config = dict(
    n_layer=9,
    d_model=512,
    n_head=8,
    n_kv_head=8,
    head_dim=64,
    d_mlp=1792,
    vocab_size=16384,
    activation='gelu',
    norm='rmsnorm',
    norm_place='pre',
    norm_eps=1e-06,
    positions='alibi',
    qk_norm=False,
    attn_scale=0.125,
    bias='all',
    tie_embeddings=True,
    parallel_block=False,
    init='trunc',
    init_std_qkv=0.0267,
    init_std_o=0.0,
    init_std_up=0.0267,
    init_std_down=0.0,
    optimizer='muon_variant',
    lr=0.00727,
    lr_mult_qkv=0.7,
    beta1=0.95,
    lr_head=0.0038,
    warmup_steps=200,
    schedule='wsd',
    decay_fraction=0.624,
    decay_shape='cos',
    final_lr_fraction=0.0,
    batch_tokens=[32768, 65536, 131072],
    seq_len=512,
    doc_mask=False,
    train_tokens=870300000,
    steps=13055,
    dataset='wikipedia_en',
)
MLP neurons of a small language model. Each row is named by its layer, matrix (up: input weights) and neuron, and shows model dimensions 416-511. Each number is 500 + 25 x the weight over its row's rms, rounded and kept within 0 to 999. Numbers have three digits each.
After each neuron's rows, "fires on" lists the tokens most often at its 100 highest values on Wikipedia text that the model never trained on.

L5.up441:503478488499507490495472506483502486479488495502473523481449516467532485496518476476494477539503478485501538519497444503486473503536531457520493487490497485528472485470482490463484496489501511493552511504463504473451538523502500485484496463496552545485516493515474502534474493520523507487
fires on: " was", " is", " one", " by", "in"

L2.up1751:519495493494513559562490486543518480495509493513502495513526503518484462501474470500498499494473478510491519482478469476486499474518493497479495488540528530522497492531467459503499493516544488524516457491490492528483521456490524492481466540507490532496515501484501498532506439466497481489
fires on: "-", "n", " in", "b", "g", "v"

L5.up1393:516477479514491465512508508525489501540535505514462473520500467520495492473487517511455466481484555483457494517517550495486473492497527543500512505495519535490479479496496477532496466456548487451473516524497502502520499478515484560496484503496498465477474491515503513493502500506501497473
fires on: " ", "–", "4", " .", ",", " ("

L2.up1628:522548514480520505534506540503435491525514508501494550479503519485484475511547512521530442507474530502502509496460477498515486496476521495506485559501465485470525533487507454480508480496515502512509501485468490464507507498515508453479495531519505499528473489505504569484526481518476527539
fires on: " |", "-", "st"

L2.up624:529537501528508469495528504477528510527509460490500544481476435486508529516509543487535521486523515488461514555522520507520511493520487491485485469529490547455492534494536526509480527489507519483510482489480472510497506496474505479513495471517497494506476462484512463479512531501506487519
fires on: "0", "1", ":", "5", "6"

L2.up1418:468486506504491473515483494437493475506495509500496548475517507525515478498491531493479503498524490543501488492505500490543451514463487508469522492499523458461485505532516468496463496471478477518481463486524465539534495532524535516538458538521529528495511480463514494515474512482520515488
fires on: " \"", "-", ".", " recorded", " |", " album"

L2.up808:506533496529488498533463478470488512508493467487514498519520504500487494467482481536487498494526499484502454497492530505497478501504512533491480540449491483481522495466524539498480516513493423528480524459502508502490458498479459485514498517534505469482540479471496471455469500501478471513
fires on: "0", "."

L5.up1653:483497496510498510486470499537516496501494542517497491502527476501453526482524511548496493489495495480475466513512496456481547506498510483492488507552480445511508500492504440461517477517483538458515508476481504520507496533553507505526470481481519494472526483494485457501480475510562488540
fires on: " |", " in", " of", " (", ",", " the"

L2.up268:496493467489534524490503483467470513528474517479538541493515486484501494514460490528495487487538493476441534468562472505511518467543499460519511476497501511474509490506503579515481476547553535467502505479494488455480462505541499494488513484492494493505489514433514524478484522491522534519
fires on: ".\n\n", "\n\n", ","

L5.up1522:485537483504498526504509531468488557502510505492469489481466489561525496529499515487499510490508476488519559507501498521485469478503481483494504512493432508513523519499489472562468478515539514467553490524466496508505484523546523510531526530462537513495479521436483516472482503513515532424
fires on: " was", " is", " Le"

L2.up241:522478539507508483541523492503490452483482505485511527503539483530481506507522516516467489488537480470471489550494483519500509500513527549472480513479493543516528469495509511542483466485470497532463530466507487540461457518501473457520509535545487491431528514488522492513522530493492486527
fires on: "\"", " ", ")\"", "'"

L2.up1500:507489501537498509506500481514524521518521516478466505488500455498441512495512495501523534510490540479552463509459515513551480483525500536479504473515513524480539485491511506493438553494527524481479516513513478501476494453441491492521515513547501463440511492493512451550469499498492546454
fires on: "9", "7", " ", "8", "–"

L2.up446:500518488510511520496496512516534485526502503544520519499492497483456478523531482511464474499495453510492475483454539479486537496496471499500509502549478494478491534494528517468462478509452431530485543500522463476530491499463503476525485458502485528540502538505489499473475507506505489493
fires on: "0", "g", "j", "h", "nd"

L2.up191:501514515502460492505548540497431502546515498529471522467486502491507501510493450497515481524505445448461532508455539528460507511495495500540503467553480453503542509505484515544482497518468453507483511513538543480494443547532546491487492518487476478468490510477536504539486509503521509510
fires on: " |", ":"

L5.up10:534522507491478480516527438541514497458497467512496501502475526507470521482493482448530452493485527559527535494472482527542489502457505486496536552463535495518503496507454450494478503464480530487496470483489514498499514516537502463459456543481477535419486489494523462530509515555536496498
fires on: " T", " K"

L2.up410:567498524508518546523478521464485473489460472449470475489481521509478505511505501479499489516517473492508476533522517488467525478475505481488493536484543500475521495517488554500495474484493490496492511518496499519459504502510491494472494474464508506487519485475526533472483553499515475490
fires on: " one", "0", "1", " half"

L5.up1288:505525543518504473501499520521479517523501469473574502506520470492479518477522520529516494489485517508524546469488509520498489539562450496529482493497471521510497480484524492485503525523488518489546461517546470509462498492473499507503519501483483471462462522519523481502511525521564555492
fires on: " ", "–", "-", " finished", " |"

L5.up1452:533500493468488516495518489510502505467494503512507525512484489500490505512485555496466487523528494489501510521521524518499480514461448495503493548485487556515508490562489482501471478508491502479514470527511534487530511440497501489531538499437552506507484481518478562518442499480500523537
fires on: ",", ");", "),"

L5.up628:521510466525473479549519468469534461474467495569509510523495524460479479504522496507541492487503530511479494480454499506484515506493486491509502523477466501494524509487505546486500512477490508476487522499532494480551507493508487484556536484526502504522488487512514528519492525531456489501
fires on: "4", "5", "8", "9"

L5.up780:473474519480528476491508500458485495495535464539479526512522479504480541521545544554526506430514486519501521521468489502486489496508539478509489510531465476521491521504575500496524510493546490537506475487501462532515529547485516463477520476504490565497545466507466540487555479522445499472
fires on: "-"

L5.up1272:490460526510534510489504518482497505469467555507469472440496482514452515450495544538485480454484500494458482530542519520495500517505498479459504500525523492492474503472484495507517500524492506478464508519485509502499478493500477486502452499502558553507477520495516479546524495469488505522
fires on: " ", "$", " $"

L5.up1094:491531476513491530499508515479520484493502487513486530480524494541496478517491511483516524528537504473509528483504517496489521504513511480541519509498543498517514477563499544483460481480499491503523525500518501512504486485565538534486491494493452465480497499476548492482525525452495544505
fires on: " at", " At", " |", " does", "at"

L2.up1145:475545497524537448512476481470491473515520474511505491488488480475471500516498490515500520465518533492518464517487465528469481479551524510444546506527504505468489462451519493483476512475503476479511467498493485499495499523480518531482494490506519489478483506518481529445452502492487516516
fires on: "0", ".S", " of", "9"

L5.up1474:501469510465535503486506515523527466492492516517509519488502483489519515528492483534558518501473517480463529530486517480492491547537485466541480498518558504516508528527493534491492455518497522533456488524522483524482486521487535496513491514533523518500509444507500439524501484519521471490
fires on: " (", " ", " \"", "%"

L5.up1162:455501523476479467526467513470500486435494466460493497497472521494482464561503502474490521509511464503492537494509525505492485541508494495457446522505528498471515540488469550448500492486459526508533515487494505494452467464508525515447469506486505488499526533478505509463465501489506501514
fires on: "0", "1", "8", "5", "2", "3"

L5.up687:491487476523503508492535520532503501461471530487488490524527525499535523455516451533484497528509519487471470551535527509476533519542555449498518526524489505518511518536505509478533442492500494509496512501533531501499528552480515487487496533507529537532514530547519515486546470481494488470
fires on: " the", "'s", " its", " and", ","

L5.up208:500513479452462477503493510485464481490503522500506523474501514515535506529507503464462515500475478504468472483454506519476465484519462519516462491518514504495472495498493497518487522448495537496522480509531503490511540513522544512522482506455519497513519491468479451532519512517520519485
fires on: " |", " AUS", " and", ",", ")", "):"

L2.up240:522539504497526502494473503491487539509519531467471527474496477497485530482533500451473500492475491470520509475516513519510512513473465494522487471508504507491482451523538536529474506488504527495489538507514534516510526536528506474470475503513533492503511462501465496525478399507491472505
fires on: " (", ")", " -", "or", " –"

L2.up1782:502541492475550481482488510474514476568532501537493465512495516523537486509523464524522503519485488507481504490498500507496507489506492466502488488518505529469504504517512497450513498530485464488515514493482486525496470502497507527510487502495523483529452479541520448514488465472533498463
fires on: ".", ",", " ", "–", " or", "-T"

L2.up133:460513465464460484480503499440477476434508497469497530496470488492515500470501466496480527509489492513520490495471507528504508552520507497501497522518518459559519501468507540491523541555475506479482497533519499467516488508525520517486519566490512531547509506510543495460486502504514511517
fires on: "5", "6", "4", "7"

L5.up1116:515509472507505483503511528480474543489484496518527538510488493468532476549489469445510519515502538483527534517495473476548478492497539512481498498501482479492501487492516479516512510495487503504521548378525459508504496531537501439526501507490509511509511473559455504521470456501523524522
fires on: " was", " is", " are", " were", ","

L5.up1265:484515464482550468541509540466494512489512507506508559499521553480521495516480518508466528541510535503490480506529499519510451519478486511506483486471499448489528491508516450533504511483495435505527514482499462517544466450464481530523462470514506540444530461508520465482504466507512516503
fires on: ","

L2.up579:524513486492484460516495476479481523436488524461535494448499483492520497538494472483505515470498453484495477473495531513520480490470480483538480516464478544483531575496473473554518553529498522514497493507444503483499452536530483492519513504515501498492518505456511475468477487528482470533
fires on: ".", ":", " when"

L5.up754:492477489538534514482481513465460478509483556469531537468495518526486523479526483538502519506483525488477479494527511508500490500513525498501504490509479531524477547488511540532500465471471476475474484505513508512522468493506503520501502494501494497501468472521528499534502454495533477452
fires on: " ", ")", ";", "J"

L5.up270:500478445552497481522520526500484536494510543498496520518481485498478544519479477510524506489482526464502526510498509481494486539544494466508506489488492466525495500492528499500502472500514555528520498552513503524400517521529510529497500511488480496479477482508506505475499474491522527467
fires on: "-", " (", " was", " not", " ex", " "

L2.up1135:496501486468472513488534534481494510468545455510499463530509518460486501485469507530508466500523522514506475547509520460509487488533485525474456516481473512484503530534495494490538515530466527511473475483511495500541502489459544558489527506481550514498538536480516488524485516475505532496
fires on: " H", "-H", "oh", "-h"

L2.up1613:508518535519515495522549522514494499516486493547508474532552544506512520459512448500489530488500521479525513500470540508493466514478501545537525543505482464472497492558506471504486481507506453439513515522498487491534506520467540499497547478528507483526507531505539499503492523460500510506
fires on: ".", " |", "ac", ":", " example", " "

L5.up213:493479502490500564494503504503455488526457497557521467483489513518509492484499548504493467515490526461498505503525522529575470501499530520501465492504478461492494488520512509514518498512542513495495515509488554481442486493479480475480479467563505556490456501481503467473444502489523526445
fires on: " (", " "

L2.up1632:478506486509490525486499524463525523467514550521516479470512495528516510553464498529514483489520506551546463466499505520473483468467514507543490493473561455540541501483536527470521463503528556483474507477498497524518474504551483503475457449503482487507538509520539510531502518482474491475
fires on: " G", " A", " H", " B", " P"

L5.up279:506491493498483501463468505499516503446492495445477488512477499474495518486499473498514491498525524507503513456531520518499483541503520505532460510487476532443535506510528562481495472539462496520526476551512477512529492495510518489501529485517477470492502512487518460519510528529502541528
fires on: "S", "s", " States", "-s"

L5.up1273:469506518507500535510504449501503538478496473505503492522502494462521492466525516505517496516497568499471479543514513535514543537467514513491493523508478464478499505456485500493483518525512477505483513495511506460527522486533493508543478522514520492461465510484520505483505457547466480514
fires on: " of", "9", "5", "4", "7", "8"

L2.up1756:505494503493506427462519555452484492489513443530492515488489485472493486519494498513540519517493524533499505466531436475511449500506465535484485494515482452496490470489501444492466477514504442493521444450528495489485545493531527539502500470457476533473529537524467447530472463493485484516
fires on: ",", " the", "u", " that"

L2.up310:515497488482526479490496494531513489453497477505522512490514468454543540494537515513509519455485501486490506483518474519477480504502485465484468505432507523496511450497489516491547523483500508484506499516450511508475484472495485573502461444508532493498539522518489521518470455485492529503
fires on: " |", " as", ",", " on", " where"

L5.up1638:502498494520522518528533479534510473520526509534474462458479505498537508514487495513529463471522501501485480527528490527516558502479506485513500510479534497512529462466534485491550500475511522435551500555512463515544523457459508482488574495538474448512495457487522501509518482499511511431
fires on: " ", ".", "1", "–", "9", ","

L5.up845:467480477509487501486537504516503539531466514436512467518486510474468508526491494494539498452491538496462524452437496514514494540498481486512494499508512528470535486520525518471484489461523499511474457480528475539461510514551458476496508514500489507503533476501523465521527481489464510504
fires on: "\n", " \"", " ", "==\n\n", " (", "===\n\n"

L5.up776:497505508510506470445498465491508501520499515518498482538494499495432526549533538515513520504501474530533491506535531489519517519477504430486476521472512490499532514480462485498456465493516502490522496492574519493536489465478480528523477538557473525466524487489464466525533484536421513511
fires on: " ", ",", "1", "–", "5"

L5.up551:547514496490496465504505483478504561467518523566494493491496487500470500545473505509550491455536496530481514479517509493493461534515515484442519469456542472503526532500490453491487516466475540499518477478538546481534499508507503520520506498486533520518512534489506478494507507538503463501
fires on: " B", " S", " T", " L", " K"

L5.up784:534524479529510446531450527467506541490480484457480499521531501493544501516518489526538477495467551495494511541492473541460519529515525511485539470476535480502505486503488505479489489530486543493499496527541516500508494480508478504485521514487477525451520518469532536496516489518473510509
fires on: "1", "9", "–"

L2.up765:475492524493536435514514489482534470511532477490488476516493476495489473517502467516524529490497525508541474545481451489507465490493502523491471518520502496515490513489501550462492451502533499488499509515529478523510493462522527534496496543477532518465488496495512478492492458539498531493
fires on: " |", " sh", " km", ".", "k", "–"

L5.up1046:558510510521505531497423490510458516518512509484509504531487463508462511507522477471528508519469498482452492498514564508470510502487531496530483487516490504491530477515509498501521474512492498496467507530493461519477512509471476490509454524382501486482505482488560491490544508539515436509
fires on: "m", "b", "f", " Am", "erm", " f"

L5.up1146:501500489520505516512492532503540485510511491517524544441500495490462518506502513526512500477497557519515491489454520468486465518527507538494495500498490510461477510488499547515515505460518527495468506520514507493533488494499526512478523515538498498501530486489535512503543507477469468450
fires on: "5", "0", "9", "7", "4", "2"

L2.up263:546544483500503491503511498507499447520495509470507527580505502477472497503520520496506421513519481542425499537525494523513479476497513538535505533503504545491495519502464524503505564485506557536496527489507489494491465444509504464510491491493499498497504509500508512516489491522502532496
fires on: "8", "9", "s", " album", "7", " said"

L2.up585:502455466489499545479501505547537485505537496485477513493484499497530531483482475533527472483506519486511528488523482509479462508519459500482460513489482540515535485497508514582541508475495486506490500514504531484494475498467523510513552512435522512520537541491544470502516518452520502479
fires on: "m", "n", "c", "p", "j", "g"

L2.up705:528471525497485471500464492463468502517458514511505502477510468548499475501479482536439505522491536522493477478470509548452567512462448457493486528487518537505515506517521490517513520540509489536476503490483457468454511520533511451498539523534504501518522462522506485554500541473513499545
fires on: "-C", "-c", "-", " and", "-l", "ly"

L5.up843:506478482533501497454517501486481515479508454481537494465518514501496498501564503534496492464522471554455522424524498494482522484505546513543484483500498458496498470486481525466491493484524490472531493516509503556488494517516485478481481518528454523535475492484525477517474510466473533486
fires on: " ", ".", " favor", " |"

L5.up852:506538534533533479507537513486498466515480504494520474510500493486466520533529543497478500520490519464471533503504509505526478501493520518530512534521511467522522501509541518482466479508439522505468476501505483530465502524475459460511494494527492553526482503498500467479488472465476544511
fires on: " (", " ", "en"

L5.up1374:474460502534537541503492496515467460529477514504514471480525473497535517481511492529509461473482509487541514478513503485519492448480495439502505463518480538499458538515504512473497416488515483472509479520550520543501491458475503494488451486529481508490495497461502465492517516547513533469
fires on: ":", ".", "°", " ", ","

L2.up1725:533486498518520492452514525469499502518524482471475525501543516503504521503498501479489488486499524511505512477501512523487551552496497496500493490455505480510509541448518517522469491479452478476469535499470489455486530587503452516481559542474529496434486519522521520465498489472503502455
fires on: "ac", " up", " sc", "c", "-c", " Sc"

L2.up1067:492533494498502476549539480506531494477503455534519512492501522547509525498519462504530523510484477476459479499494515496501497504450475478497462544536485497545491539488509483484471543477501504457499506481522493484537490530497489445462489488504517475535506491477476476518493476497524496527
fires on: "z", ".", ":", "ur", "ch"

L2.up358:537515467464514547524488487446465514515465471460534496531483569467484522497566516461527530490518492542531516483466514471471487467459503460535514475483530487486515514451460506470535479496535503510475477494541489509493508475478462550525473470519509534480512516513507551514471510482518535526
fires on: "5", "0", "iber", "4", "2"

L5.up618:555475515477485514509495523558477530505509501538459507498520532528503498531502499520519505511454513499532507496522460571476495541532509479484497493476493478471541516480525460499469496519521481479481542521475473459480487507541513487538478454493524547503508512520483514521506527542516510569
fires on: "C", "c", " c", "-C", "-c", "oc"

L5.up24:523510480495513567511523518499495521499512535522472458477512499487459500538530492494546495492532508520488516500504488514504449479458487488485473497484507487554544508481540537493488514498501497494468531516480519501504480466491493478534521526491485495529496520499455516506516493473465526511
fires on: " H", " a", " A", " an", " the", "-year"

L2.up836:518495486539522461478500506529526473483459566481469492517508500515507510515517488519455471477485485501528507510476502475490490506501507487511501532506501494521480492471521522539454479517475504462495502474498517527505512549476478529510528463517503476494502538519552491490468469511496422495
fires on: " from", " up", " From"

L5.up1261:535533506560524521465459509514493504500461491486519531494533516486523490540527501518499504495488500506471472508520473489498499477475506491509480465509548519506425488529500487462482536511534518501526507510491454527476561566490493510498469497479517513474525490491512483500500504505463513499
fires on: " to", " of", " ", " and", " for"

L2.up363:515450488491494529528520502457531498459503477472453496507477551503487514484486474447511513539528487493518463481541509480501504523457512474517479521510515504492529500449505493514541515526518500496493503513539443461486471502540522494520522529502500499506529477508467540544516496509501510462
fires on: " sub", "4", "re", "-", "rit", "6"

L5.up1309:480502537523509522508464500534532498506518503492523516501499480506510522516467506554544537511486518453503444518547495484468522534506487484512522498524470503493522498449556526522498491498504467457520493435500505490514492470541510524492468512446512455506478503508518467550508472489495501586
fires on: " of", " |", " from"

L5.up1527:515549496500506525493543528516440493519552498475514518502516495468516497544517484516497528507509521496547523511496451488486480494522450501524448512481520487529523475473509454470495502513513542500508511498522472520456466518483497550520504522510486500487509485484484464459513517544502504508
fires on: " ", "-", "–", "2"

L2.up1748:530479539480499522499504502494484471465513487520558542492493501492503489515514567476475511495491503476467522514501529493503451527459476514489474495500530493547473462544525481473520499502524485551487528498446523525481483483484481513514495481492497503494515479492481496495509497497495482550
fires on: ","

L5.up132:480472520535524507505522504493505505519481449501533542515487525483524486508501522503518506492505508524501476523508539509533522471474502478505481539519466511528450457504522544477487498481520488507496472469527489540476515517459471450513472497500508523500552485467475517471508509471541468509
fires on: ",", " of", " in", " among", " (", " By"

L2.up1226:505451489503516496496550495450502516528513548500462479467521442492517499498513537507466474442513518525506512499513505530523506507470489466503518477512470527499532545536501503493508496496513541488525473447487495506495477504492502448479478516506502479492514496521516530511550489494530568501
fires on: " of", " |", "-", ":", ".", "\n"

L5.up717:565509522542527558549502516464512530481474522474511533487505488445448467502497457514471484514481502518499494481508455493536475491487510472509483565499507493535470494470503550496450513497528465484512482507523497510477475547503515484523468439520465527472536494516479494546482533500493469528
fires on: " (", " ", ",", " signed", " released", "—"

L5.up729:512505496501482485493485500504516532491485543529507532507442435550517487473514512506512504483492593526509525530568487487491548528483469489487485517487496486497549512527514501506517468498490431497530493515483447482531511501477498503563486490530500536467516498500518491508499473521494499516
fires on: ","

L2.up444:518561499533483488533478506503528527528510479526486525507493528476490487494544570489459476514496501507483560536489504504514488466471525505498541529484491541519483503440546503483519475524481489492512488500480479530502489465468498548468461516524470520494475497496490498518467510502513509480
fires on: " ", "4", "1", "9", "8", "0"

L5.up304:516500540467529505488473506477442529457483490527489487496495444485483496483526505499563467459502482517481553493483516541444489504510442479473568476499457464507506527449499517524532474487526527511524533514531495515502514535538505513531508494490497502488468531520495461502488530497523496477
fires on: ",", " was", " is", " be"

L2.up386:506473527518518521542466499471505514527496476522502512517504534523503526449474488498461480499489521518489510475497519482502513557507494507471511479517502519487477494542518479501499524542521470490495496506512517474534551561479501515504522460514473524514479548543514511488523553491478491509
fires on: " |", " and", ".", ";", "|"

L2.up1126:499458495501545502474511509493526478535529494518494517558500516443453508481493556528463488513458480533501498530515501497485538496473482493502540479470543523505483514470519475520486511518507544489540475510503519527520508535451528533476480518493496472502477514510511518509488545499522522462
fires on: " |", ".", "|", " into", " from", " of"

L2.up957:519511525518487517527520486489490477500530471487489478469527531518478472511462442548530466470509504497502469555500447503476495507501463493555447483490491512468539538472495510488507490491515487473500483438498499472472534497503473513534524489504497488513510484519527447511502497516460497525
fires on: "1", " of", "9", "am", "0", "–"

L2.up1045:505515451534552485565530477511506537498488500500481522526486510507460531513526536496492512500512477487494510503502489510494471515470508525489484489549492500498489479419530471468513529520485538490426494492526465490486536512479500499511454518485498517474461525480517491505536511510501533512
fires on: "z", " +", ":", " /", "–", " &"

L2.up1351:450484513504496485507482542501515536546524507475495506516507496500481524504502508456508525501509518523511499522511438500539509529576478538504417497532503471507480513498491546479517539489532506506489508469503494564488515509528525509441435531539480469503568463529529482446502485489523465503
fires on: " in", "o", "u", " Jo"

L2.up527:547519498496520508531486487553510470459472487543489504484527497506484513497470481531467483494512563538508477510529501486499506494538476525505477528540514516523500538478491473482503491515504478505504495506474460465495497523471518512562524463486502515511474497522506500506477474479504511525
fires on: " and", ",", "1", " (", " ", " or"

L2.up1766:496473493490473502506476513520482547457527493511525511550461524490499479508447523510551465488530500494468487475513494487504456510545489457462497517518506493463523515522481470521456476539497537493472490546476498502518503495454479540521508483515530483527473522460498508504487511512497447528
fires on: " ", " single"

L2.up1199:517485488549529465549524463521525509506529506479509514494541493482498486500476533457528504507526479504514466482488509515497455516513473471520483511492478482495529493458472439488503469497488506483501484524501495432502493504550482473492544506515470517513541455489553517520537480480480470482
fires on: " |", " of", " it", "1", " It", " "

L5.up75:489497463519524513515493506487450470465520526501527429493532483458530518543489514496451519505486529503512572504500531485498487487524471524447467547479547513548503487529528472530511475507531477501483504442520479485499521521499499502470491476513468521517510510500503526535518471506507478524
fires on: ",", "ing"

L2.up931:510542514509502464484505490490568530493476499531514492527457453491454524456494469507501462459488495504506493503483449486503511496498465476486529504496534520483463536526508520500493524467503493461512502498532500491464510488508529498486498495464541493503551468504496463489519500470507474534
fires on: "2", "0", " FW", " the", "ived", " NHL"

L2.up1770:524507485499498480530513499481508502470494487495528518509491507524513523518488518487487525488500512468471495491494509519469509469508456490525499551536534560544486535512521562509502507533499518495494517494476484522491442521509466474473512486494480505482496504475490470508465466472510526513
fires on: ".\n\n", ".", " that"

L5.up12:513513505454489478483520466543504500446510537528492511509476495484526514479518541526533492531488526533473449498543502487494446489487533475511496524556530480542485475532466489513498498457533503485496482502542509471528503492424500523492507492542482527517537496521536508511441464458492506540
fires on: ",", "),"

L2.up704:524494511499539496497495486525560468476497444492532504510509546526500459511510456512429481495529516517470489507507532467467497474504510512465486502462483533443473489502507489508513497469528487506531497497520463495483478554504524459511490472477535526537512514543504500475516475509480503474
fires on: " |", " ", "0", "g", "y"

L2.up807:521480522483508547490521456531532459512490467460549451504473484474509511507510495505493485465489504485548465514509483474546493477478512491493530486511519501490497482501483510520500480532488466437466508511544500501517521532443485481543476511489512519522508498533512495537451490502501494508
fires on: " %", "0", "3", "th", "2", " third"

L5.up39:510427491491501514481512543486459554507477494520462526507520464494475475499499489507514512506505469489474497505540532514505481455485539500480516479475549560544517517492496503508556515504505527478491487520462558500511489457547484539506476572481497499522475495484520491522482538494499483495
fires on: " ", ".", " .", " (#", " (", "ach"

L2.up853:467481486524495535497496561489480484502487541507473498511454508512499467486530499533499494478508538518471536466464490512493525542532538477457510511497489525473511537508535451532525518486491480523473494524526471483515522503501532487545489494525507538453526491482466497459488496450471495505
fires on: " |", " and", "ra", "ley", " C"

L5.up1501:508523497520519467490504514509535474478443486463494474484504494475489497544500542498551525464484465551514507507490458479454501523471493522460495519507511523510521498496557500497417507498509494465487503502486490511518528517530502463533509526482511488495491520503551503452488504498494547437
fires on: " la", " Le", " La", " ", " le", " de"

L5.up1101:510480476507503504485512489516522499486504475503507504517481484514483511500500510461519479543516481546456540486505529502485506501530509507447518527493458462422484495494471460518501458495474468487509487476463525493478414493518523479491513460486543484527506491479503503531465497488531539500
fires on: "1", "2", "9", "0", "."

L5.up689:518496474483514471521523456538510520517470486489518473521433538515504517515497513480508547542492490505472486511474477529477497496464483464455492497505529456486535531493477488508497506509459486462497494499493490469551453487489494514494472525524479527489499480502514514452533521515525517503
fires on: " K", "K", "k"

L2.up1556:450469477514505498474521480540499516509539513492464486545533503523511500491501478508513502488510522545502497501470478490487487542456485503495518482512498511468520505537508481501491505466492455508461510509513530495513539475467480509498582473525478536498478469488542474519508504478481494504
fires on: " of", " and", " in", " |"

L5.up6:503530533435493490496443537491495454466464515528505525500471506491475531497512567481524521490494496524471517514477497536541483494499487507532471501498511505512467507500511471524484544498520516500519473516516479538504542501478520492547498535472493517535455485481470489543459503495506527506
fires on: " |", ",", " and", "."

L5.up1657:496514495543529496506454504546509584486511443464499515495517483467511505507528513522538455480528511483459505477485478496508519535482532478466491490485465503535488483536504491501497482472520513510510487493523475506535539511507453533545500538456497473498501508486499528495479493496493458488
fires on: " ", "–", "ah"

L5.up156:472492516484481525476545463501524507487504508500501516537458534487484486531487528499537459475538499517509439480519494463567493560499523488532526468483519466501532525507470477505524500494520498482520502524452481502454484476480511487501552503496474519505504545498470455478468476486481516529
fires on: " ", " of", ",", " the"